Part of a small language model's weights.
Size: 13 layers, width 256, 2 heads of 128, MLP 512 GELU, vocabulary 6056, 10M parameters.
Architecture: no position embeddings, biases, ALiBi.
Training: a variant of Adam for these matrices, 304M tokens.
MLP neurons of a small language model. Each row is named by its layer, matrix (up: input weights) and neuron, and shows model dimensions 16-111. Each number is 50 + 10 x the weight over its row's rms, rounded and kept within 0 to 99.
After each neuron's rows, "fires after" lists the tokens most often just before its 100 highest values on Wikipedia text that the model never trained on; "fires on" lists the tokens most often at its 100 highest values on Wikipedia text that the model never trained on.

L10.up456:41 66 65 44 44 54 39 53 51 45 61 55 62 65 53 38 47 39 56 44 35 53 49 49 51 40 50 71 43 44 59 63 46 55 49 54 47 51 48 42 54 47 38 47 49 59 42 49 47 51 51 52 48 52 51 56 52 53 49 37 40 52 61 45 50 35 56 53 37 60 47 51 37 54 55 38 48 69 45 50 55 56 42 54 37 30 41 51 42 46 45 51 22 67 52 38
fires after: " |", "|", " ", " No"
fires on: " ", " an", "\n", "2", " Party"

L6.up179:71 45 40 48 38 52 47 37 46 60 36 40 58 42 46 49 51 56 60 47 42 54 54 37 48 42 33 49 48 48 43 48 57 51 60 73 51 37 54 44 48 49 49 41 47 49 46 24 75 59 44 64 39 44 49 46 30 61 34 47 66 56 60 42 42 46 50 57 60 56 44 56 45 38 61 52 54 60 49 31 51 58 55 58 30 49 57 57 35 62 39 45 44 50 46 53
fires after: "."
fires on: "\n", " w"

L8.up345:46 50 65 36 51 58 42 55 56 51 51 44 57 47 51 43 35 48 46 58 54 45 39 65 47 35 55 37 67 43 39 58 43 62 54 36 50 55 61 58 48 64 40 44 54 36 63 45 45 32 40 33 45 66 65 53 49 45 59 57 40 60 48 54 54 65 44 58 52 55 51 43 52 51 50 47 59 48 49 45 57 48 59 50 39 55 40 64 49 58 53 57 12 30 48 66
fires after: " |", " by", " ", " —", " of", ";"
fires on: " ", " R", " |"

L5.up379:51 34 35 32 65 58 51 37 60 53 51 41 44 58 46 51 46 62 59 58 65 45 54 53 54 55 35 48 48 46 50 68 67 49 52 27 40 41 62 54 66 38 44 37 54 52 73 49 45 55 51 43 31 54 54 54 42 61 32 41 46 70 63 60 38 67 68 46 54 45 41 55 50 51 43 44 75 52 53 66 39 54 43 49 44 52 60 21 45 47 49 64 35 46 45 65
fires after: " |", "on"
fires on: "\n"

L6.up397:47 42 51 53 74 63 59 56 54 55 62 60 58 70 64 53 53 68 51 59 54 35 69 60 52 49 46 52 42 58 63 53 54 52 39 47 66 60 46 37 63 64 60 52 43 46 37 57 59 37 49 46 50 47 40 43 30 43 54 44 41 41 54 75 53 43 53 55 42 65 49 53 28 36 60 49 56 40 60 48 33 50 49 60 45 76 31 47 71 72 45 47 43 47 46 66
fires after: "\n", " was"
fires on: "\n", " on", " named", " of", " promoted", "ed"

L9.up219:49 57 28 51 59 54 50 52 37 38 24 56 52 57 55 48 38 41 47 65 51 42 37 47 55 37 34 47 41 51 56 60 37 63 52 61 36 48 39 32 64 55 32 40 55 49 27 54 48 41 61 63 47 38 45 79 46 51 44 42 67 50 51 60 31 46 54 55 35 47 28 51 61 34 41 44 52 41 53 47 62 55 46 51 51 49 48 62 47 57 64 37 44 50 38 48
fires after: "0", "f", "1", "9", "6", "3"
fires on: " |", "°", " ", "-", "{", "a"

L5.up162:41 41 65 37 69 58 55 61 67 36 51 40 59 45 37 56 53 42 51 48 58 47 34 63 44 33 33 31 51 47 60 61 50 37 42 52 23 55 35 70 49 50 42 40 51 34 66 58 40 37 55 53 33 56 50 47 48 55 40 51 21 48 55 47 61 67 56 41 52 50 46 51 52 55 44 59 53 64 60 51 47 62 56 56 52 47 60 44 50 53 55 58 53 38 35 56
fires after: "\n", " ="
fires on: "\n", ".", " ("

L6.up65:70 61 34 49 53 54 59 42 56 34 36 38 50 44 44 48 55 48 65 61 33 59 29 32 43 72 48 66 53 57 45 48 37 39 56 51 52 49 60 37 44 53 46 56 32 62 64 36 76 56 35 48 51 40 41 26 58 57 44 47 42 57 41 53 52 44 63 40 59 59 54 62 38 51 68 33 50 55 48 53 43 53 48 60 34 37 53 43 39 62 49 52 54 39 46 37
fires after: "2", " in", "0", "In", " In"
fires on: "0", " ", " which", ",", "7", " ="

L5.up497:60 56 47 44 45 61 60 45 53 45 66 52 70 66 47 55 60 46 52 61 46 47 44 43 53 45 30 33 47 45 49 43 48 70 40 41 43 47 60 52 55 43 51 48 41 53 51 50 48 54 60 56 43 50 49 48 29 48 49 63 31 63 56 41 49 55 50 54 51 55 40 47 59 27 69 56 73 41 58 38 44 55 49 61 65 51 38 48 43 51 55 46 41 58 30 64
fires after: "'"
fires on: "s", ",", "t", "re"

L8.up369:57 55 51 60 55 67 50 52 55 61 44 52 55 60 62 53 63 49 53 46 54 56 61 49 69 56 42 36 58 40 39 57 41 73 38 31 40 51 55 59 46 55 66 53 53 50 35 49 55 46 46 22 62 49 45 52 37 55 44 52 63 50 50 62 62 35 56 61 45 55 58 57 54 40 35 47 48 43 45 51 42 48 52 75 29 48 51 65 52 46 44 56 40 40 49 46
fires after: " on", " under", " until", " since", " In"
fires on: " the", " her", " addition", " his"

L9.up259:50 46 51 46 51 56 70 33 66 45 45 37 41 66 31 27 53 58 46 62 52 56 52 37 57 37 54 38 47 39 66 55 39 50 40 39 51 61 51 61 50 39 43 58 48 44 72 42 49 43 58 37 37 38 62 41 56 45 43 44 53 60 64 60 50 46 51 53 77 38 52 55 48 39 38 42 49 40 62 38 32 60 42 48 53 60 41 43 54 43 68 27 49 39 43 49
fires after: " U", " N", " D", "  ", " in"
fires on: ".", "iz", ":", "g", " S", "D"

L3.up448:44 48 45 54 42 51 35 62 45 52 33 27 61 50 51 54 53 48 52 41 40 50 50 53 60 36 59 60 45 39 27 43 56 62 44 43 37 39 45 40 51 50 45 54 42 63 55 61 51 31 49 51 44 32 51 35 43 39 66 48 46 59 62 50 56 46 58 26 50 59 44 57 71 55 39 49 51 63 54 70 45 48 35 56 39 53 55 48 57 46 49 44 51 52 43 36
fires after: "==", " ==", "\n", " ===", "==="
fires on: "\n"

L10.up383:54 49 45 61 39 54 62 58 52 38 70 44 72 41 58 53 68 66 48 57 40 45 55 38 52 49 55 56 43 58 49 45 62 42 39 52 57 53 53 48 58 48 72 36 49 51 49 59 51 52 67 53 46 49 45 58 39 52 41 40 52 42 46 55 47 45 61 57 49 54 58 47 59 20 46 60 52 54 47 52 34 72 45 43 51 51 52 45 43 72 56 51 48 41 43 29
fires after: "\n"
fires on: "-", " |", ":", "\n"

L3.up485:46 41 49 53 38 58 42 49 47 47 53 43 52 47 51 56 52 41 44 60 57 56 44 45 48 46 39 48 43 31 53 63 54 59 43 34 53 55 36 58 50 56 28 48 43 66 55 62 52 20 59 55 24 57 30 53 43 43 33 57 33 46 47 45 53 68 60 46 36 41 46 51 54 40 40 60 72 45 48 41 50 53 51 72 66 47 50 52 46 64 72 55 38 61 36 35
fires after: "'", " A", "A"
fires on: "s", "e", ".", " first"

L10.up171:56 33 55 56 36 43 54 37 59 48 44 42 44 57 43 56 62 39 37 65 59 40 39 54 53 75 47 50 36 39 47 56 42 46 57 62 52 63 56 68 47 46 46 56 63 47 48 65 46 43 56 28 41 50 38 59 50 44 44 49 39 74 57 60 74 53 63 49 48 59 46 44 38 58 48 55 43 48 58 59 47 50 41 39 44 54 56 50 51 64 42 51 58 40 37 28
fires after: "1", "8"
fires on: "0", "2"

L10.up437:58 60 34 62 55 52 60 47 46 54 44 46 55 41 52 51 65 63 62 42 50 56 33 41 48 61 43 43 43 49 37 53 65 57 57 57 62 56 52 62 47 54 44 47 52 57 59 61 46 51 63 55 46 33 50 28 41 46 48 58 58 53 52 51 39 59 69 54 38 68 34 44 64 62 41 56 44 64 48 41 37 43 47 52 59 54 61 39 42 50 56 38 43 38 63 58
fires after: "\n"
fires on: "\n", "==", "===", "===="

L3.up116:41 52 32 43 44 40 48 50 56 61 52 51 61 54 42 45 50 44 53 45 47 40 56 31 35 56 39 48 34 47 44 64 57 47 44 61 57 58 40 69 53 53 30 40 55 60 55 51 55 46 68 45 50 56 42 37 42 57 48 45 38 69 51 50 57 50 36 47 53 40 38 44 42 54 65 34 52 65 45 61 45 44 51 37 48 56 53 39 51 39 43 59 51 44 51 49
fires after: " =", "===", "==", " ==="
fires on: "\n"

L6.up156:40 50 35 67 48 45 63 48 53 48 50 50 43 55 58 59 53 54 47 58 54 46 61 31 51 57 47 51 58 40 41 58 55 42 41 67 45 49 68 44 47 54 58 53 58 48 25 49 50 54 44 35 43 56 51 51 56 53 41 53 66 31 58 53 41 46 72 49 54 76 65 71 44 45 44 47 37 46 48 58 42 56 45 61 49 49 37 62 63 35 58 31 50 53 48 53
fires after: " ", "°", "1", " in", "0"
fires on: "1", "2", " ", "0", "N", "6"

L6.up70:56 45 47 66 59 54 58 48 54 46 63 37 50 61 50 58 53 61 48 62 41 45 55 58 71 62 46 47 34 39 67 42 57 55 28 58 52 46 56 41 59 68 39 49 42 56 57 51 43 67 43 41 37 53 44 55 38 74 36 61 49 63 70 51 32 44 63 44 38 47 46 60 42 48 55 40 52 55 56 42 40 47 41 39 50 64 56 48 48 40 58 64 48 65 45 58
fires after: " =", "\n", " a"
fires on: "\n"

L10.up378:50 40 47 58 54 57 78 52 45 41 37 50 58 45 66 40 39 66 28 51 44 57 49 35 44 52 40 53 53 42 66 26 54 51 63 52 44 63 58 54 55 44 42 50 47 36 59 48 67 46 33 63 35 32 30 28 41 50 40 45 53 54 58 53 41 53 56 53 40 56 56 62 40 49 56 49 39 63 57 37 51 51 55 52 70 44 34 30 44 63 56 56 53 36 54 54
fires after: "2"
fires on: "0"

L10.up478:49 49 36 50 63 48 62 64 60 59 49 44 58 43 60 59 50 65 45 44 46 59 35 50 59 62 53 47 34 40 70 58 67 51 51 41 46 61 41 59 68 56 42 41 51 44 45 60 53 51 58 50 45 48 43 45 62 44 29 39 46 71 53 44 43 58 60 48 26 66 46 56 32 42 44 39 58 57 64 44 36 50 41 52 53 46 48 51 46 45 49 56 41 38 34 36
fires after: "0", "2", " the", "1"
fires on: "0", "-", "1"

L10.up229:62 64 42 79 60 61 80 45 40 59 57 46 45 60 58 42 54 38 44 58 46 56 54 40 53 47 36 54 47 38 64 37 52 55 43 55 38 61 72 42 57 46 55 53 56 57 47 59 61 54 53 43 40 46 49 47 49 54 47 57 28 53 61 38 59 60 52 44 23 33 37 60 32 38 48 43 42 50 59 46 47 54 50 57 39 53 36 52 51 22 40 54 30 55 41 51
fires after: " ", "0", " a", "-", " an", " the"
fires on: "1", " H", " h", "h", "2"

L6.up166:42 41 49 60 55 38 50 52 63 48 43 41 51 55 38 33 59 56 62 54 51 35 46 51 37 51 49 55 49 51 66 49 49 57 36 40 51 72 54 59 57 41 55 48 41 49 55 45 68 47 49 37 43 53 50 51 48 49 49 34 58 44 66 28 35 46 54 44 49 53 38 53 62 47 43 45 64 59 62 38 43 55 47 63 44 56 49 34 47 52 45 74 36 40 41 46
fires after: " |", "|---|---|"
fires on: "\n", " —", " by", " –"